Weights of a small transformer language model.
Training: a variant of Muon for these matrices, 412M tokens, 12574 steps.
MLP neurons of a small language model. Each row is named by its layer, matrix (gate and up: input weights) and neuron, and shows model dimensions 16-111. Each number is 128 + 24 x the weight over its row's rms, rounded and kept within 0 to 255. Numbers have three digits each. A neuron's up and down rows have the sign that makes its largest values positive.
After each neuron's rows, "fires on" lists the tokens most often at its 100 highest values on Wikipedia text that the model never trained on.

L8.gate661:141110127097120172166117095176106150126133110145144133142164105118136141183158132116166140122091142139135146082134137126122109168125143161097141134094138113124109098113143134108059110114141138116115170151174170123140103107108117083136164156125119136161149130131139129180072164129132120117
L8.up661:154163096133152156139135134081171154139125161119122170129135091119111152139134149116117126149102124104097142141134119125183170185129138099129134134129143142122174098161147148129118119144148139126071167117135134159163125127115101156078157123107135122141143144157123128141170142108122130145
fires on: "'", "l", "t", "ea", " er", "ali"

L2.gate631:090090128135119105101127137143122118098100125135147152139112124126113154135152117122096104112127169083112135090196107087122153141094128163139141120120133126102117156132129155158111109084092110116083147132116148124146200119113154129129170129140136133134120123155136195110164147117140192107
L2.up631:134128138100146117131174113140137155141072130131112133129081132101114148080130123146130118089105158104120117133121144123119134128129106141114189137138130136132128110094120153153098141088102111124106129128135179116129151154136111094124126140115121166156108113178103193155105126132150141144
fires on: " |", "yp"

L6.gate48:171121166156120110137113103107128150124116123129137109157126146153164167121139127104130082139157131086131144157132107100112128133150139132136133144111086127181141109084105074143116118087128114139091123144153123131139168079134204125124105149153088070105130105071152115158125176099092129158
L6.up48:092168118155127102096126085099133122105094096131142154143119143141185100151101124093125122113160180093155117138109085143106099114140142122157164134121111134160123104109135087163163141101118118139098110118128109158137147083171168112114120129123121094101125118087139113145103143088089123133
fires on: ",", "ora", "ce", "—"

L8.gate451:129134151163139104103168137104114159121113132101126123123141159147126087117176134154107125116171146098113154145149111128099164146146148109101153140075153143145099123162128101145157103093125137115115135120135141129163152193076125150100120094151125129130130101137144140138142110110103134125
L8.up451:109173128115118125154115108141110147113100106127095108143146146152160091149070158115160098111180175161094101147125125144095067136088089130150111147133128130175146146110154134132163136140116114102138124132142123127120127142128121141143156120166065129140108113134099091105124136131097106145
fires on: ",", " and", " Br"

L2.gate112:147109137166103123180133131122136185131149166155111137162129114133106121145132152104141127137108123090093112114121147142135183144132150159102107124082123104130157138130120098126144103142134155119130151139121055143110133062136116124149112148110152157116104084068121127134088110139123147122
L2.up112:144107188146106141176130148111115125141168143093147127127109112098091114141142181104150119138092098150112121102119133136095127124141110116143190114122119111116144136096141141180147102154133150134107134139113077167126157104119132133135125126072098116117150113116133117146108107109152159140
fires on: "s", " =", ":", "y"

L8.gate457:119133102144100115154180154086135079139132092130139138145181125145102167126097169094152115157113080119118110165112167189152120125123125102112140134111139105096147152146139145076134121118112087121139125134155113104125094143164103139098099096116076145131104117112108124131157078152121136107
L8.up457:160128151166122129108134155147147109087095107138100117138151144151124167124073154138090142165126113099106146150117174142137128141110123086110158117132144138080097129098138118153101145104129148114133124143163102134091117131102125119110094158142074097155122109083098070169139121125103130153
fires on: "s", "es"

L8.gate350:121121150166116103144120131091163168126120072146114143163106127161110104153081121136131112098164139104149128128164143175064172163132111145133171116119120118132151122154131147096100102140134130123139113141135103124111121117078084125100128131183122140106105189106136138147126142099130142120
L8.up350:115128132141080157173136107046179111119163094129127121102152130136105144122152134100177124130154122099118133115096131153149122174100112180146144125112127134149156108132110117137112114108138118092106120170145117110083114142121151124150128132107100178123109110155150108111129138140170121149
fires on: "th", "rd", "K", "d", "-", "L"

L2.gate76:134174135119150109169166144152130146121101165079103113178169171126138124133153105135149132108112148103125114134124153147119118124129115097125133147105111142142109135128150104112093099101152101139159171124121099108138120126142113118107142104127123129148128152137110127135115077080122078131
L2.up76:150139121095178131135135121127117145086094133072125084107118171166113135131167117111184157116072125150153094127151162134089108142134099113157116107138110105156125111173118138160133104111129128131110157152123083105124167150124120155102146113152139150154103102179122108126132116127152092157
fires on: ",", ";", "|", "ois"

L7.gate284:090170105169098127137132120133140149162116151107108139145111140169135162137120171140127165153150116159112105132130154147094130144102145127149129114131136110088132132163106112124125134137130104149107136134124131127120119193104147159131159105101156126108165132174116109131136111111113148155
L7.up284:087139107134111110148158092155112127158105121117121170132133124184132101118109170146136109124103132153134103126128151143110177093121086138144126124106137129175118124128104120123107145112124129097113077138109124119093144159137128128148091098152112086101182150144130103124135183128127111129
fires on: ",", ".", "-"

L8.gate83:130136134103124145096129129126135090145176145117129086142196161124123096112146138141138134119094191176157117113141089118084162104095143126112140104104101148103136180130140125125142136090132115143111122136128134126093171106132124124131115117143113086142128111125126131098106116092086158093
L8.up83:105164180124144174110164186142119162135097115162115136168139128119168163136142167133138114149142163123124117107128136125115136140087139135141159096120112131101092133098140130130138141111096127149101093143133107113093185132124107117132079139157112132142167140138088120151119132127128095120
fires on: " |", ")", "'", "\"", " none"

L6.gate181:124159133096116153112110077114140126150112147118146150154101109090113129113145127100158134111135067126150131137135119155101136117126121158125133153162121189122141096085105107107167175119150114128095103142174184176108085139165131134065137182119111126128172118162114156142108155173102131155
L6.up181:130140148097135137150119119080135107138125159134167134122086078104137150112134147124113137133091085141186152174109109153150109105088135113127115151168127124127143080107095120086147128127168143117130112109171165129136086144119145118103143147137112148134166109168132116128139121195101106152
fires on: " |", " int", " rap", ":", "."

L6.gate286:135104138143143130150152126122139130111147124070118118148134098131115095131143116108128123138137149076103099128189142149117182120150100146181148139102145126081108139103141119086155145136147134124115143144098103103107104182191160133137158122153118140152124104157137175159144114100137124119
L6.up286:135170127081103124168156116094125104127122099135129139124120173158125137129106147119083145146107097118168143107121110150174151106122141154106104132110157140176089171103168147072138151107151143099127110102069114105168135129125127140181121117124081107101140128131125152085121130103110158121
fires on: ";", " and", "|", " |", " to"

L7.gate74:097161144095165079149128123130145109111109127124154117176115090151090142107125115137132111095121119151158148122128114170101152109156156148124073138171113151103133130149144109108125154106198111166159112134162104189129093119141139100125124117115156118148124159146185132134138099133117121128
L7.up74:171110114106151121139128110124095128161101124141144103150182078165116139165136153110141127094141078132134142160094086147146137170154153161092130116076099108109133125124136117149100151116157142115170119126121112130122101145108187169115133118121160132144148079116158133115146141094124121119
fires on: " After", " of", "After", "=", "ome"

L2.gate373:137106130127166101151138149153056161133132150090132178113103109110129095112151111132101117125154129111095106117153122148143145153101122156131132121144102107137135123086155175178092123157091122122113132121165111146109176164144111141111171156137132149125151140169123162154119145118118129112
L2.up373:151143129131093147090153134120149099114117119160101138118135124126112114116096127128127132111156102196124101128121098115147112146111139131123091106129126147152141132182135144158148102140108179131125156113154114155133128118134109114109080157110132148064097149129115124110114139089141094124
fires on: " John", " George", " Paul", " William", " Philip", " Bernard"

L6.gate653:112137140145099109118188139106178124110107140143128123142147099159089090156109132121140115125158111126137113111091119113132119113147151128154153104141134142099141087142139114154123132140101112116094150116066124101142127143112126151087108084155129135112120124101150098151136142118130148098
L6.up653:121104164120108169159098091136133071148116112115109139097179129140107136132129153155116105080128151146112122121114147125126180114130128102112141117104128086198123124101139120157127135119130139157119161119083088072150131137113134131161141093115152136086092092130162114143148157077150127127
fires on: "L", "P", "R", "K", "F", "J"

L7.gate335:122135137116122128183161120200099147108174125090123164076141131098153120144144110125147085143136129107146136151120105177128144128109117162134128155131151102162120083121155107140144100118143086151105183155116143146115119144151100092094113142136120091124113121106068146136116115105131084103
L7.up335:108106151147143075146153132162136139138124127137138214126109135130191145147131129140154112104098110156137118171147173163175130138089152134117157169114141113146140123136149149112152097142144141166111190141148125125127125161164117126085136159137134095131113114089125173096143107103129103105
fires on: "'", " El", "l", "L", "ng"

L8.gate202:120152116133110125128137141141116097123149093137129134111123109152114118167112155142123120072150154087115148098103160187133081121154142169143161143121116155129122136139151147126175140130124137174125102112120140083112125092144115110104159128134093156117136099137156158145133113117152110163
L8.up202:140129135103123076106117165131114139167163103150118154155140149133103126146147136114119128134157117141109115114123124149105099083143156133101130108129161129130127119133135121146151088081131111133137134161166123115067164183153119138111132127127115149091138121178161112106137112153181086146
fires on: " |", "N", " (", " were", "–", "49"

L6.gate342:117126112146128113144164134112117138163128117126140111121110139128165184089129160121099122160146138153170111124095119154156126141133142114091118163110163103137089126186134098135123145145169139091101144170093175122094104083118111136099083159135098167125137104155135140164130136127100113140
L6.up342:152106124194160130128152177132139130115142111122182135147118096127115173115142147156124109132143122115170155113149120178159103132123161124135118133078120168101127137145122110108116126143183140061131137130136121145111098103121161134058077138107117142108110145141128131167132125129127080108
fires on: "s", "al", "ing", "us", "ed", "e"

L6.gate294:137123096136149146115129121135098169107176112126136108087104160117173128149120121115158129154123104116119133139139155156150123133161151090121116160110158108144153167077108168074148136139134105130115151109114122117115129142144092141145115106086080134133113149129123132094158118094114135134
L6.up294:139141095124137144132076164171137112116112108115089111123172138112126121075094093170115140118106143122134115166130162121108130121091129127113131131110078129139135088197133140150130117119112118134079168127112108160164107105127145128152120166139110119156153106115142098150109122161151113089
fires on: "t", ";", " |", "z", " R", "s"

L6.gate186:120124099129136137183147105155134115126099127144126126101121137093152177091082098113099160137091122112114135134145124110181148076143121140169133088115123110100125165128143148091117101121167148129176152155123117082135124131189145139093124122113105143101144126131155094116150135129087110162
L6.up186:106122119143128148127165112145102112134097159147149108086143124088110151127134125134125122138107125128093161129169116161202146133098120122070137113092130100122124090131130162108144158161114164125180122108058132127120119148131119163120149133160075166112132130156148096120136147149130153148
fires on: " |", "|", " bu", " to", "  "

L2.gate116:123121124138124068095131162150113096100124128140150114133167084142128122159131116107097128108139127164127167134142173067143111154140171139139105177135146119170142116097075123114146105151122159139130107125116117174129110142129117117099114096088168119117129151122147120137138190170120113139
L2.up116:104132129104079147163131142118114142106124129126118114152144100140143103140113078154121100127139170167167130085121117165109141127118126053131140188174151114116131104154139157131122127141122132104100096121131171139119150111119123164140129120103101168149159109132102109143121157159134176120
fires on: "one", " reve", "alle", "oke", "ube", " range"

L6.gate405:098108159133114085129109133160149156174112126141125127120124160136151140147138102103111113139102152137144133112111094087117093083114134080117164149127165124156114146137138190127110102102134109118135104117099131108119136147061116108096151155159122130163122117096111159162163138108145164145
L6.up405:124087124062161148118190117102145084122147120067109134134105123134150157086123146150114164142113159072140121136119115138118163119156131132138114157142123130128158111104114105101133122127144119151158119119117168104127106131143169153128133117138134155088141047117122170086142103155156148110
fires on: "-", " |", " 3", "–", "|"

L6.gate386:128129134144128125138114136085144149100159111097137140156118099114132139129110146144066136139106113095148115108111120134125166081111090175125110172082159126154078150114141078137121174126123147177120144151130082099116146097125099102142184144096197109108113132138128139125098111130119129098
L6.up386:115142136140141109124118139093115126147174101121118118118142111135098161147074137145124114142126142125206141131127124121112169122161094099104103164137122116142097141140122136147124153083157162135184103062130116172139145142124115124094167115069121133092131167154165099123169110120131079121
fires on: " the", "=", " =", " and", "  "

L2.gate133:103129179147117131146132135136128122145190187112107132170140098168074061134162134090112080098126109168105128166113098126148122140149151147120095130152144087122147161172107178108119151110136137144135135103162126150112121150147134095143113140124163132123128122095146131140123136137159123125
L2.up133:146125134155119120128083129135142104131177150111150125123118054161094094125170144079114119155164138131106173139107121138165105133137099175150148151111116103130138177122107125103122112152136108129095124118130059164127165149152139137140152092105120127132131124149144119116110162075133110122
fires on: "=", " =", "Se"

L7.gate557:105146145149151095139112150135103137183130124154150108108140118142113118132112088099133108152139120121173120124164134101125142089131138108098099105110121143088124124106155137138141146132106115112142180133116123137140149110194142160161173114128139118143102110105161146151119137118143130088
L7.up557:116122132110140133167125138122100126152117096169126153164150142132111126146137082135109134145127111126119170173168119134123151079104113105116067096093105170148130158117087156137125165166120167089117138145139111113118129159170145108154143073104069114169143128099127152183146146130151118076
fires on: " and", ",", " =", " in"

L7.gate241:114126154129080121121090135120103142131141123097137126109140117118132081106128111105132079111152157158141121120135119172057114115134140133132136127128182138126137137116130115095120175082121125123077143098156161115126150119127156182119159143130131146128175168192147185131141148135083106156
L7.up241:073148162124125114132102147128087115154129118128145126126084114145119086153140168091160111123112120138128137145130152115071103073164168135118127085105177125141121131086141155137129129080157091164106119113132189109114143149096127132176182187126140120132167156181132161098130113132102091132
fires on: "-", " |", " ("

L8.gate452:116133170184161112151110115158125118125111098102132150146118111135100114181116103114142164106105115120142101107140102139138116117137087133129127144087122159145099147118140144140145131146151126177102157179134113120122140119164115145113145130132162110152142160113129130150108101142129092095
L8.up452:147167145156131121140129140111134168123129145122117177140106141097090136095155127132078116141136121134114127121103096135120135092168127135064102140157163194146085145118123146172119113141124160155111163113125131144146121151165116100096126117147113118124124139106123137158101133159129139142
fires on: " and", ";", " =", " |", "n"